From a checkpoint of a small transformer trained on Wikipedia.
Size: width 320, vocabulary 7685, 18.6M parameters.
Architecture: RMSNorm before each block, no biases in attention or MLP, untied embeddings, normalized queries and keys.
Training: a variant of Muon for these matrices, 576M tokens.
MLP neurons of a small language model. Each row is named by its layer, matrix (gate and up: input weights; down: output weights) and neuron, and shows model dimensions 32-287. Each number is 500 + 40 x the weight over its row's rms, rounded and kept within 0 to 999. Numbers have three digits each. A neuron's up and down rows have the sign that makes its largest values positive.
After each neuron's rows, "fires on" lists the tokens most often at its 100 highest values on Wikipedia text that the model never trained on.

L3.gate656:524480548464492485501579501487423457521487512498479527491526523502550476464474480511449454450393554541519505493430534450457501506429500539566483499476546418492475531529574551472511495386467540522502478478505491466521540457500543574491511504578597447551494594519540466488555524530482482528496538530416491468556456387493457523539504506456528476442510534510513458481445497497462516477460540513490462519553501519476575452436484497475519552452519492496491471518492541479490520537499507467463494505488479524434526484479465509464461440509480516517532530430507535412496509524525595564536451583477484506475496448513537479439477568487477472418504552525502498539520534524529438549468546485522531493497511503530447442392470412553443493495472504420485480504463550559535458514535551
L3.up656:480449589494482605455475455455513514526472558553451546523498445556509463487458451462480464521502515461536513486539488464396502485525442558526503449535514434446490496489569507477429485434453488504500485527509513594561509511503524490481518520509579453504485566517551516522454481504512487559463502455460567483570438513473527438512494546437567498463549543518446534470500522500520471411461524447487440514558471447520534524475571526471553472520467551470534563440499514446468542494477533439472499504531474470540478510474548439485455494551534475467529479506513474527486538513554492481495548459591533537530503426420489516445509551486484505503540493529436517468474475496570510444461441484498514487498493467553464453485457503463534586527427479451470480493554499483507448513426490
L3.down656:447544503452547545468501513489494473466557485458467481504489441476460433429511544462607523473499500509529510470571505518459523550535473498467464460440494615483451458548503532432469458576495507441473521389522487506503432531460431474549433478563569535446507551613458445547479560477455565463562535472523478527507541524494502448536499501454484499476455555464550516476512494467499536549496478441441437493400461492482554482487547481552522549517513501460514508482519448486413444537463571591499508471536463537507462507487471428580514531477460504501488479479531541506496525415482451516458499503539513483517508580451501507611495472499498526462455497521565508482459491513546548485489529472554553491519520483559532514546501492465508501500501428534504564475489439495469486567537474
fires on: " which", "om", " Ho", "ai", " White"

L7.gate765:542458470484520527535519472536534500495548417456487532447507518538533510512464496500512548419495532520459482468569500503533484475513485475512400518553522472450501471507522495395542521472546540477468475587443501566514499534477468470481559501499524587564523526485491450434514528475504478459509479483507492544611444496460450465515529497485494513471506536497479531531501489556529460498530448504469521508497532445509541509491426546399509534513520443509464438488534530514449473531541545501511482518493446542467450482541497516495423473462485513409557493485591517441474487487537477530499539525557510442528438524462459581422476578546527518418549517512529497464547601451474567486471425505494414491478548484576511470467447489399461509478502560505465430439489524491521508490496495
L7.up765:545451500451514551533592562424519446494502468467488528484482486471501513497585500551555512472601518511481492521416497570522566480569517457451504529471479494524516389582601492536490449515520523510491482538517528501559417490412520551536580539520445517445548487513438547521463432519486448549516528440547516511496543493454423484451502595482519483518543449525452523481521458458543541443444532470472563487548465505509473464465481491504468533534523464444403487452497457480415495469498460535508531502483484539464504515502505453554546549493479513512473493545507488544576477493384527419486455485474520475464486544535502484488536480500491472461464511568533535486592456481462499439471474529532437506472538532449468543472520474468514463469530491516505506470548515508539540482536481
L7.down765:510551477447490547535476543419566456460429465493495498545463480477510482470549497476490503509441489519504429475505520598514527553571519571509475484488490421564481517537510460560497534468506506492496534446454461508524464510450463501507537434509530519526470517429449530499484493523477456517409506453521434509507498480495493461496456543510512485551465484493524501544587438492516502502527505510448509466512463516532498487486485552482568461557472462498526545513521438498465510495452456474523545539506544570567456417525483478587537453480574531492519468379542471410491507422490464496426503532499518498503483519464466487479467498482468448504486476483539524476510459482480551464463449566501447480476500487560547535523441511566464490538490468495528460452542546460543483525495467
fires on: " ", "-", ":", " P", "/"

L2.gate157:499453455467510513466505440447485413527495578488471491508470467466580497477491472482475461540404439546479464529557435549484533515520520489468425476472504543546503490496539460513524516523589485511445523510486468493514447542588500519530508489524497523460517468555442536539432464458493457504501441447434486534484483442512524467501498500448548502454484537495472555453506471529505527467464472495457500424510502523562461512507497525500469464522519406524537527481546432446565584542499473459575482466490455487454430464547509463529485546517446490514522560480468534528547560535540505519561512510488528469465453458526466470522499459412540494432516484443446572546568493515540525523527512379523523502445511504461553529562512523460496466504535591487579494555455509491544563488461497
L2.up157:565495473535466436450490461502434461493513510507526489426526463510499540492546454456409447483472439498475490547439503545501518483396559537554481498484441478492499489508431493510441445514544535527504465509438501515513418461558581524535519550535513476514492534604523505488468497503550518487562480575439499556473479425524538499506471489551487500513490499489468472482502492504495483535491540474514465425521468503437477501438497518486567472444486502535576454474536500460494509519543485527536504418556463509415458478483555502482450558459457515460535447492538474499525447483528486557485455506484516403481516443481435417485484480479496520516476508550520538520552438440543573538494536454491475498445525499434546542471536490452418451526477474476501428525513514459530473479479540
L2.down157:460519472436482498546460404537467448484425474495539449420472555512567471488444484528455506532466506488505454582566499462512523518576480490516470497479507512465490539501479454507499437442508481509540443508511480528458490495462455601495497501481482566440534528487597464517518496456487459505484565450521450504484513474577480449513545489513495417478538571524438524484517550537529565498508481443494515550466515554485547501511469507451546487472542544475467494532519487505444530451524518464514487515434576537497456512556451496545502547499508512521483536506487472464484548447463450446517509375451488416535503525520568483550579475518480550400524515487603504508484532537497466450492512542496547498525494491478486476504499459492530565456493541531499517475433496466490544514456361
fires on: " of", "al", " small", " various", " as"

L2.gate485:483563483433516474444475568484489456506460502476475561506513516589524543499545505494504478510523432534505460485529451547502492550456525456492564557551457601534402490474501518490512501499546475599495451429517544440482535494502455538492515516549550502508544516477503482548549552476524508528447485477493589502499508522514472479538462524560544493470474596536475536490478506472488527470486483483522559559526609489531504523461542442477522520435486496536429510484482397560532499429427493511498485513407580504456476486473520494536502445577513492493472470526432494513490476550451494480477502519485511534511474532557522616465449549452546520590532473507494503424489467480554453496393474519483589482525520430546503453520483451497529464515479559436570494547452491470512519487527535
L2.up485:506552445492451505434517528568455468533472519413503534508538545499501506466498416505542467577499504488558562457525548517492564536384443494512619473464539495538512469537508522574428484482524507495519479467489533479505512515523539505516449502507511539498485477487499484538509531495431495520556439535504555528471556467472492585458494489546442528452467528534450498476490529564494538466593446511453497555474503604531545498522555580424507511560520566508537513484501545478427465505509511520485497462531526495519525503418474437541500514536531567504507482509515438448469490515534527442539560488494453558492514538482514579517493497528451504545420487495501502540476432511487445527481466466555496485516538529525413515516504517532442502521435442398485562531430498443475482532514506
L2.down485:487550470422495499486461471576527503423484471501501509511495503552523479545543487517470575530560461504490452507458448559502537533509502492497523505562529532497454491468448539512510491488524487508462502468555533472510511549500477483448502569482473485453528536458547375529558537461515481512540480454499521517534540502534533497475485423477579382453478573474526548465496520513473531503542526497454542423514445481460472546534506435532477484418494498512414481508487489460565516496414438473546483509494495532500520491501490478468478443535491546475431541546425488568507512542435508506495516496518490581557471441559486507446462530509546434454600598504502526457487528446494559479498528528470558519551530459514507423488477481497500549474523536524542570566419449527497553454486495
fires on: " [", " how", "qu", "[", "ra", "j"

L3.gate550:508457470494518526529498500516500582451500504596449508462499537491583547514523505573520488461538496500495490501503560469549535533493536486527538516468553503517491463523532527503535496404419465397501449541511461548493474532454486514553566568494580568567466516564484531478495559596476451481537427545479573482480569558512510472500473474522475561530513513438506533526446468506472503498536494515459518458459574478583467477536464525427496494512483435535547508412432521444472442532507508479436468532581499532481519493523508510557480536501487433449526457472461445563506499482472556517404522440558472521452511448460422499454443485480520560470516531566505502504512536507497468551524409484524493512478560474537441523499463546410495496489531540438534471460496482504502482518571553
L3.up550:469480512525563545495527449481526480444490474565531479445493520485485470464503512513494507575508514481510502464420509551475501516547448468494535538453500560466535532478475507558472524483507516447520457516433570517574440483519554521543536448445502559545515514463484441412511441486473436539498541551446443518563436456442546559478486466453508550481462483510580461427522460539484588557544480480538524471466445554482506480465454589535409455468482488498439503535550472476461467443519443461479508415409449485496469472419522506501563493473497509482423515418476487414490490577515489437503506502441510497481474477510456499504445513500490505531492451452469506607456486533575575509512554548478523506514492570493487483547475603550494476506449558455506493476515523457556524415524485
L3.down550:442461501494491497488388498461552511500512432491429584515463471497513497535495507471423415523486536551490523459467521532540467554478475528551504490491492470457507525459497518526469527507506475505458515476562507457454537442600455543488496574528490560509496515521504511487515514423461538532476531473431494504496502456603493495454416499416488476469528556454473505567459526530525562390533499518490562483485479491461529433504436473459492507459520483543488535438465451553648446541536435485546519540537528479521473541474497476526536517512457456488446447541510483515497444502561474517519488405473527490610562423516486581532466498534439508495537521434533542575466525493460544503520441548509435515449508459495477533484462560554419427541526551543503470472411514530478477465472547
fires on: " |\n", ";", ":"

L7.gate247:390528443420512513514532568478454495532442550525567511498504511459566531481506493533469505513529432453521405508500486518489443486452451396559583472507467501547535436544407531517521528525389477475529545578455469502519473510541526486572518510484540518473508548510494504448486517529519513554504457437547482452512473542482565445424488493473492577506496496548531409549545523523474507536489509475524501481457486551504530490525530519547545590475406574559500545486481485464452495463546468415460453538588533476540520524510521529438445552494518512593468480532473530511523458506477477539448472433496502486495487515533427511523520430546563490536427520521518543518463530474428436568470456576438566550499511469499570514480535547554493494466505556475475538512443479479486528484526480
L7.up247:528461468494507469534526541513534494574528503482488504399489488526458520512529577558573413465503428520468536430476530514471582551529499480490482470493481485480480532500543480544476484541466513512507471513499522478430530442478540574493530531527422444493504486479483499519490522518427584555531394483526519490469489536527439499424516570460384501445495533427523509500413499450540484565512470514491527454411497494493543475462500455534449489466498498454465525531552487461498495570501550484489495521437490492537402542553510527589528507454519466456522489488503522461536418559512478494459484480476461569484529482469555538520511482407439460464516552528473521505452504451593492498493484531521503592483451536498577538475538496484475573507514451566486497486479521497458494529463514
L7.down247:524490414540531503474442493569511443536582531452563500495484507505472538564559539500460492605448477502486565492456492525545587500480478511559514510474496503446511501432457491450436508454510516502523525497476605489430508448576467528492516467518458463525468490518519518427505506464540531486486500546521458491392497544487514445534511556523474505531470488590544462498469483520491444501548463560472439559469453491460456514520540489412453546441536578516489525491507423518485573445497561450500487497588480486489505553508516527448528497483528482602423511549495469515524480526485483500524475498493472511487517469510452489533533502503459541513439464474429521527506558520481547462529447461517493560534472464467511430549528521536500478584490542523470577489492458460509525409455562
fires on: "ly", "ially", "ally", "ically"

L5.gate596:556485481504529502518563533529364504385450518600480456452479467465464493485514485507417417515421493413563519477531503560476485510505475529505601548487512523550593462436450554513518503497467480514450470531497540510491480462522471483457576508511495506565502526511568464518545435406508499503511459523563511432473477515515490470526452543489495479498490481524516477517570576480519507464504545468425568443584550406503502408503535521484538439505514448519482456540506552603494487539494461516484466481538520475472515527503493485504433555483522452490529520464511522496427499472435465498457546496539497504513549501491484479498477484429453485563413436517542496524543504467429488469511502414526497506554507556515483459423528519458549485514519491486555441531514474542538529557454435
L5.up596:505441452489512495504529524529500489480418457477524555439599491531470517514504445539520541500496497404494476478475458467468497549461471536494518484521426563563482535523528528414559458521508446503508532473455474519550526479523498466545563490505538444480521451527502552461535518486491501519497583431495477483523522467553581542486519533446510492493509589496528481512552499464442441488536513539501497531507519529543517530476452534443453478482446565439496531491520521427479523449457505414502488455520601500494478488511440486539499540558452483499503469483551470463544501503487582422477536507552497495547517558520445509512548538447452490498454493483525464476480475518492541490538514582473518546450465625527448562554499506529444558421556504515502408415546570510490456445469557
L5.down596:493460555537497511566479481504569519487511492507436504516431527517552493523530567530523461449450502556472475440535539538445492485511551502484482452446511511485549496480420499510481497515472434544577554500487519610546477491516432532511494500491456491506509525515470530526524562495493449526522509519459530492503520523507429544489571483509552537506553506412390514452509476527513564469530556450558453470613531499465516508503509417512540460608474476479532489539547432476515483488474419526557524515492489578458464529502422525512506467460486495478493542503460478495546489507587437541551499464407497484487538485464506581471462465611484541527514483531494487482532458572502514542475475447495479383496511443524522540501451514495491460486527455480488514503494573460476519516465523
fires on: " |", "il", ":", "et", "p"

L7.gate358:530539467576522469556425528454515479466544463488485490522434464623456440471478550520510442436372568518530560523480519486523549499531439503518539508520511453498498549468507492523577472434495527460521539530542557505574482459515556489478558481454481459548505555531489565468458516491575467538496547504527478453459495454518444489415568513556505533522492477545531525438499491450458490533505589521483501496466534455520477526445495465439520527515541471551447551453508459452478485544512509456491487471473482516495497505498509514521491516482514437538543610527499518557434480483534561539477468499465518487534521469532457486507461492471484552511429408485495539463466525534415541537474580558495542552523442445421561494527473459453534522527461466506503545489471535507495519460566405
L7.up358:580443514434449487482544488523506469490542532480531500446428566529531504531484486457529427487463476519493475569519558458545524475503451400493496468393496499455530486521473480480507531421545486496455531520496530568536513432468541522483531517480484523580497468491500539508514459514550430491498554468528488441514529498442483522462477431569517490513495504532575515495561465472382508503573500569504427534528468512528472515507495517494496553544412497499466456487504462550433556484510530324485481466492460451484472563498474518548549533573531490585473449516427466541480406501447528558573507512500507526523474524520447466478463502427471499441516512513503546572469542516518553485508491501514556422473505524474497510564504510498440483514570480561520513522453569495527457463454468
L7.down358:558487456450445520504458552457498535424471504524494402520474483491522566528465506548504470512525490473517532460494525493460470544460462489508420417511522472503496514503494519543507427625539429566526500492485445470500458460515496467518507501489483458513514496505439513516551450552529470550454478500439478568497490538442509507530446488477456475485568514484506439540452462510481485551517507501530488470492433502541515583536519499489511448525510433537529506490542521591515560508498495527552464500541519501493526561499481503513485426431494517467497414511558504516590511458519485453423445443498469442529475490557487627499550547514504538445494495472502548520468496484549617481567489478468428564472485465572491534570506557499582547493472527392510522557532505582521428505441478
fires on: " to", "ing", " by", " with", " of"

L3.gate734:545502446527534483503499488527490450503489567520387477528474489499480486452535537534557536414546537450568570556535483475466523497523460514400501482488490472487457504536510536433551484462457516518465539439505487482478575563527471480528582530552517489404489459515505550446516473504543460561479460484517558527564468477526563543514567484479481459492477544469565530537455461450504406550520509524442543508445510518500560493572492465475417478571511506494438506434495546505568470434459532524487493551465547473478464500520453424516477445422519566516513511507502498453475534496458490418452517583480554509559492572500432479434458499474531506485445413435480482475414511463495478522464538499472565587475528506430463519563491484539487516548592513540438532481549548489525604517509549
L3.up734:567499432570488554555541485501513487560564576475508505507534564502512499471555538513513528459484510469511538511549507468540502480547473504479565521533481513538481506512449590527519481478402560488518568484453514459453512525493511527507490462519474496419480500496541542440523478539499441547461479514469481516525607392518469575531493477492512572536474556503500480551546536523511502491540516501446507509555431559467546566539472518469434440454506472494486512429550557548530431489415512514490482465470536489528431503545524432481464413526550507527486435498526459492503511472539512503421447563507486477565460534523505466495477548526536479442459522507469482475478480454451490551490506509478524587451478510472561504457522507522465487586534473528396502528591550518486575495461572
L3.down734:532526461451505510477488541557445472554551546539604466452540508494509533497537541542574576486542502489508502476484482487528544475571483542531511516526480448488457524525495530521493538519481544469484583455469474478445588504434482504460488528449508542467473489484534540470527538542510533443452480532435509506560556450397444605504498458507530507531509585509468452560503521478502471495496524482476479483446494555483452566524488510529450506488545472490546551544588525544490453532471488478486470431497553482521509536532463454519477517501528493544503494493549446463523539457537499512446458564549431508490413495484532483480457563561540509446438483553442485498470482449505564520456550538483430497515460482534478533463576562489466479551472492476488492524549529509433505469566545
fires on: " he", " trans", " they", " District", "an", " white"

L2.gate490:527490555509494509493444549525506500477414494450459513512505449473495458498495573543480510480522478520463502548541575461572483493555539449504508530436493512512433454512550446477464505524430554479437480506474489491578530491509531458514486540482507497567599453477542476519428522539530492387505545472439470450509560528486503533519460537503536552478460572519486553503434424474452560468474471491488539564497536557462479441477490449522455543535443443470433504524544409502517456532495517458413419504485465486546569536517514469526531505443537513496538513505506439455418465491521497449499473629547542423545503437503446486485568463472445548457474471517498491548504440496530491498527464522441439474455505527563515449523441554454514507530481509454420466454458473536544433473415499
L2.up490:562534505429433539471519392446430587463564470534446508500491534450545507536424508488462505551578462470515515522536465539513564466535497575465476516469469452489458523482535449549500456570476544528431484536483540495555521503552562582479463487500553478558575504527523538466497472575561461408550391482472493559480467451524533507559486496458561555528525460570492522448541531528501433495519483531467480500462463571478487549535486477514485412551490506511557514510533441511506549434473533523530450448452494509498519468410499524540482506504496461506424483451540533457506463545507528516488484541470523496517438472471496459457513503516443502475478478494506434522591495456563514473565444504422463529480604514483511524501501484476489485547461539425497440519488478486527465493455489
L2.down490:510441547509523542524432574524541462450492428465502483506540470505475523475532481489507424551458579518509499445515530506489450526480473386537496537556500539499506473518446504455473579437507483455530502403492502457489558397500453471493534528459448499485483483472457481511519547460472545569520581508452486476521462512502506516478508493513444434497522472439536510506449491426543513502484507579571574511521459448493518398436606549498464509436498478463449464562531580448506456536473459441564527550563520486536463520493480456470489527516490480453491531572497497498504478460452481472529554530522505533513595506514585505500466493517485457532575510537523491484435522521474458515538532505483466530539431485544516525500565532523550592504509467533477538495502459532510501454525512
fires on: ":", " as", " out", " with", "ry", " up"

L5.gate778:451519494525479514564461479483514576508493481491510458466504513547478490512510494428486406563438525551525439537462438439505508521548490471498494474473487549452532500490450468458429477449560456441532447586480473507487509623476506554484526468469485528477604517508528572500546560480503593501471451539482515568494516460464499477458483472473430548473555467548470532504443504542483548545545531455490483479520426485542539494456472487539477452521471511458472452535507502588469502514460552458463542568581442447468522583489469499551453474510468525510567496453511481569555450439558527440510504504532497568535517514534453504488393463450441442534440511484494538458517471454492475538490413510452457479470491484490478428448553518471558509451473567491484489462512492530460512445521524
L5.up778:519508483525471487451523499512440549477522479562514505534524502501518481479501449513410426447407461457537436554505534430523502470444518510475474459510578490454509573467467454531482532493562506471523475548465510576476454512593539500474543429527469522469598578548603418502503545424439539482452531548438438556494496508442426512540427469462463558484554445558509461438486511532520449448488544503510432545492534522503467498518434519547456455462477466432478477560456480500547526432424539488479513498492513468500510595539561523533524554531539446458467513527430517523518552566532527500517477521508489525456445487526482494459494496537527527497445463505444617481522457503525494542479460430495523537502491467535462471558549469496427468493486543480469514458538498483478463439439517
L5.down778:533497430406516499459513568552568476494522476478503510457517436499539517530470511489474600493577529489450557438548515544531503479494479517482494428543472584471444480543571474501495424524511522536461533473517485502523505473510500485472513506502481506476487454465512523421485491465533518532486462464424484450506522506578439487540523519456545486483487479474563521518486496555390542513566537498477492540457452447517483460536460530534537559518494537525421555390515574483501530527487443482492522499581536427514445495582553489466519552557510537492476509442601447546490512505533480539509492532516538440446505521471508540540552552485468581442500512493605472549527562487495555468477499483485501542524499430496530492535510514485502520534513476526516488505491523542491592508562503
fires on: " an", ":", ".", "20", " not", "19"

L5.gate755:449520559504444540541526522483551471566495449439483492491486493473529531526589457501464462490505547517498571486505461487490452478497538523537558492469433421532464568525518553520490497457495459487436475541478459547576486457504540515433434524520493517519523490564521492574487479417505457471503563528418455478465431501577512532490503461551519474496485472580475528459413537581462477576452439546516540467490498540521462497535495520488456484490526483547425433497558511547537552525512592455479494432530553465436463535479477462543469431426528471424483518533525509477467545517500490559495512488495422564459478544481501447502517490497521485437533508491495547465471498523412496532494467522506547476431461509449521533539544492478469481500487484439532503386496457551511484461514557
L5.up755:488502457431490531502564532515485488462494448526447532528427504477457566514486523488493500437479490476472488521561524516487509547516464466497502489483511476515514443536469587487533492432556534461517527477495521502458462526503545525586522494518481487460476569535525500477553435439523497542508513507528539594408399487529510454450509555493483493520482498449459496427444567477521513520450502542447487481479466436468571540538500478489498495565455513429454508506496508493432529542541529508534504541459455398539585468469547486478488538461490584463474496437474524497463463427491473558514458474482554468489538456448475413464456455529472431470445507454474519560414459550469513478541475480472447514416508588507535517529501488507435513549508505534507532513509524515550521547465529
L5.down755:502532527554503486544459522511483547486525587443521491441493523527447455500469513517549474583491506448495529497538559536510649499503534506536455454472482491499516440485452475486408498486503447578564539517472496486506426537553451447505578462445481494452507556503466470488467503514473493600484491467489536454540575423499559484549461489566525482469500528409483495521449455518492461464470516468474501538506472455509500464514507488455556483484552499485465490462455502458495534461495424404525447520526533561547447521515520547455557478574505499538459494482498500393528467519487511439520553496611440446512485447507530521464499552481487532486475458581523564478473491461481441546554517523495511514458514408506452456455493415524576510449481459549532542503462566509455463512475487
fires on: " of", "ak", " other", "al", "t"

L2.gate108:491492473538511472551534508504466520445484471577566477510469526503472520494469457573525528464504431536500480535461516516544450521556530482507465521515532507447494497501449531566487538464448459572516483504473552473482472456530515495540550528424504528502529509526511456497430492536494556475609505469528584462516484516475439482479536553537527528429553420506442482510577468516511573506410547452480551553470476490560567496517426395483548466472529546543500552509477433477511455453512502491476496490451499495497548537501468489522474576503478508516440511451476450498491534484555471543541497483494540500511510529451518562453473504547537597477477445578543543401559541517504556487471449589593549463460564533449547504515543491546506499531506502498422533520518564502535482516506479
L2.up108:496478506511475487483473510481492475553443544540511586477497527445455541500521448605477466471519493482485511573463445475490465560505439532585510559496537487548533453484553501508467514462527458508467474486521474460477431531486418465530488430487555472536529529540492519469579488399550508560493522473539406413481501484550547426472474497543477520420505468515535534468425459472412521495528500625547541539480477527489456412567496487495541558495490550480483500590517455495452497507471470570544517535530533488510436427461455462518512493486490535448555465496498506568450484501496480549533454444522496470420462523535492501467430458467507461430524489517523480462458544449542579482479504557476489515412518432509486562523462548467460446483535574522534461450485505464451466471448392
L2.down108:461478502441554521468555466513511452464525507545516463487447545514546538468482533438523452490500530593472522537503551513421467482556458517443541487474461516457517581529463576518590553539547557466479489492515481563518438499581481518456484558485551541486499497520476461501527468481488511497490454526522489541492505512511506456564527477405433551568548458510470508478546472545548472472495423511501500489488503559468494531453431520487524523536484432510567512410509491459520559529501476522471453511557453538544517530541511609477525492500580425423500515465494461543525511517492471442523524445545534463551380501515533461522476520529474439470481423511468421532541467506475496476532496453561460471537451524624480522553522565469531484493534490431452462466525481526544567515615521
fires on: "ia", "ive", "im", "ab", "ik", "avel"

L2.gate99:541410494511507465528517465415450452508450510480472594457508552561542467494521477446530550491471425468526538427500488610469556539468474569533454509431409453522529504545514478463469500431517525509463510505538533469534423478516481466522591438522486462460485498477482468506540592464544531515570513431529546473448554438526518537462511556468460481490507563500469518569493475502549512453468473517526535557525481425446506488535467521473541450534451499496495540493489538403451471519494535518554517458491426540470537557502518497444446468493465432485525501439492399542525508501543464525509492499557478456534525518539590511580492470569502432461509511438472480547552492463405539469454476520477548525465504529523515486503517460458443557472522543493538541472496516462456514527435505
L2.up99:505478471559466478516528437440449456555404497451497508434455479540509472472578518443575436503482462490431492540509506529431541481463540572523550497463524510456520479513493511493494470520490536532450553538492431455514417480486492509500506477553559466522467535530527494452486488466497548426490512470635475398579559460506490472531434425489496399546514510509497454467529433488558537475569474480501564514526429492482504483488541486548485465493455472528437527535498467510485459479516524519506510434532466453483453574504460477457400470524501398493555498504447473484529486482485491544426452427559481434520467514554492498489488571517477483499480566479485549404546496502491521525508539536444489465543524529576496531519497513469439529448538592463563504428475481502509415518493484
L2.down99:505512544531464433511444464435464501534411442449530454516527518417592443475485455482464490415483498529545527462463484383512514485468466472580479485455484498461514518505485490478461504502493523490572539486495484533514512485496488531473527529576497486477546548420563484438483567488558507516493507452559433563470522502549572522489552555537560482517470568486467517571483507551535518497499488466486576555522477497448508548530493478537559467545504570525466566556485554493461479517419570510441482506509479468517424526483481551479481496425517461563527536485474465495557502435455430479513532387503458459564499494529550540562530526460537475504490515537551544458542496475494600512473494490472539453533474501493512503499538511501456560497507534470499413486524523465541537544497458
fires on: " six", " four", " ten", " eight", " Four", " five"

L7.gate632:429404488517522439563520464407516468548508500412542511519538518536495504573512503471502570545388521485500513467528459542556430560535436516525447511442534495534454562501479471513485498479498481502489500509494446523543492444468490516474491482454551505483511496492548504470433547510480475509450527495480533510437500531530546506478457495559541513509562546495587497533498495460473555471495428562498482554559598486539465469529460587441479529537459513444462476484525493493529591532461551462418489451471504443487500517495469475491468503421485521523469450501452531495435478543525588520437496540513400437529564593492479395477492503443539511481523484508493493497515535548484501484439479596571517440496431515472538494430431403498454468498433502476492465518451540567440463506490498
L7.up632:435455500522472417499540461481444471519531477482483586513491500491502471508468464544533462460524507475484503564499533523528470467463491510465489539502480565470504472550513508366504409475483512564456566576477592495539584554520581520505492541524466501489493487551452550539477448565543493559588507450562484526504477538526494534543471482495525476502478509470577562495475531517518561474546511496510488493497449528542501452533529461586452490538479561510464475523536497465434489569529448464466499497485486479448535491492483441496553472522468444508493471509444454537499487512450496585458491500508576534476458565496528426544482499430478496436521528470487542520500453550446504515478498452556554473465479517501547572486551538558467459502527507593489461379523460495541508457413518
L7.down632:537527444468526591446492473530454528537467486502510466501504503486477435435506503507437428545472553464416485449514506528514472498465453516505461442502509568490532528475525496508406569575441494448510535486433487459463497462479526492484551523543438518499571505521538505510479483516428531484471517521470494528511436453530472503460543512567468503542540553529557452483490477459463496586538446494464540494513430470492425480454478542425464456453537548581476451530503495499543441424470566542488435528506486564477456549461484498484420451534507581508584466557486579449470505462541567560467486533437499435489472493391455524465503471525510593479446531518493522476466475491476486485516491521514467487550523549484514510504541573487497481523500499578480517606470488407471503473542553
fires on: " to", " by", " under", ",", " and", " of"

L3.gate144:509487547556494407497538404494564519548505551546595514507490514496446452475536463515476478514516542552473475502500517493572478492535531522497553435507521464524484577478529476490549515513538548477486482520488435498531523530499529535515490487531424579500539507520512551501530539404480526426552504515480527508456498496464466534476494466517548473567568502537584502464521588525542558423584471452530507472442498490557490447491416477496511496490476518532431533470477475545534469494582535525362490449534516430606473572484570539522507529527587469542533514497436524498512556469495396514534495504501452438476488479518488476540498492462466477456520491503438475564501491482480480564483453476543446452476560525457515503566499485525481463509475481504503483540511492488539416498493488
L3.up144:508450481529504507483582449503532538470481509619534517443482525465516443488551509474441471486551542475515535502483531458508479479483457545458529444480509509511565582512538516497471563481480508505546503570491524462612401526509508534453515530510427535538493519465465492497546544499467580396500529499548564501540495419472574532491480541502439514534532502510487479522474519554547518465563570431489485481483497545534492482483428512429480454503347479514500466519472604464513497489589507523449488541488556408570492544458525536455506499520497503557474501464440478547546473556502486517477457512503416496473586471557523488502468508521428536479509470561456511579526478532526492555459506531492460528538521506504441544521482476529497505497531540440497484506506514516512510391465486
L3.down144:498526573487521527504548507529445596470502522443417477485516479478544462480537548514539519446502487570454494546463504448518488571511513500449513518433490448462499565497496533533437613536465541485533461491533500504506468466519546515566449535545492521382491533507544455472515553575541483487467550487459539478527439488534468522485550508543447526463511480549593536510490594515512513470497374468543512513554453535444515482480475569513512522477474547513491521538474527544520479467580484497488469448433552531455520524553454490513459561390436433505479536564530423592473593546506528599466490488472462464511529456519529525452475496537518497505426541449464560608536530526516480470465514482495477519464483441478458574575498561524520485473531462558471456466496520453496478473531499
fires on: ";", ",", " o", ".;", ");"

L3.gate245:487456513495585510524536432474437519577516539470548557586560486561506559535570532554520503515531535557533481446477511555406511569454590426504441506565489449599514447503481559529469531461451538491489542498510494471471529536551551480534518484491459522518446523510536514553492475428461504571462447517457520497500466496417524483522459466474424466395462485532469518584523493556563446602463500504567511487440530536499461511549551519548489476464407459466526494496511524506533526515522417445489565533519485523543473464494523451515507444512471520484401446495504463421477498549577486533495479517502489483551516499464489550474532570570439424473483529517500522528467521535557542515471492540511494527422474493496459495529528546484499576492505472530424501567475472516499483497483391
L3.up245:471507490514553489602581472536480471465468479548482455450470543532527488544557533525531525483509548446500514477506497550480518486505471441534534497548440487512447449556467487503480477508475477459522514414584525461479497564484531484550536490549365492513424498465536495521436393502464522495446455491502504539519506489484412381566438548629516538429483546499516549473511480469513496559509503554467533498480473472473502538587556473515518528538491508546518507402501565548524445545484509505469522483512592443467457475530503518509493529475495613500472430494450524464522475481499502425490517484436458515448509506455457529459499518531485454495475469565506487453412542520504610561569536572499490487526494573478526467545528610497515511532525512503497482480489505487454516505496464
L3.down245:506479472502510460543459535474505518495546465451572457472440523449519494521525536583411511507556506518465522486403550546528570547558549583535576449529444415586509549513551484577566523520563473477506488535492550504438576547478490476620508431488431492492464470506478481539485478465521457493513435535486408560510519518553533520443484502484445448480567502496507520498460531477474460532503456512510486460497552478469484459577559503532517524466465513481543538494458538584515558574482531460517500501511501487492528488523520424453429538516481535496456486490528573434493450544467500434501469494482396494566517460497448518499491541501445450508521481524463477443507570434507564468460457567459509464490499434458510429491536540457507569542468441520478454502524553473589484477536531
fires on: "ially", "ally", "ely", "ly", "ically", "ately"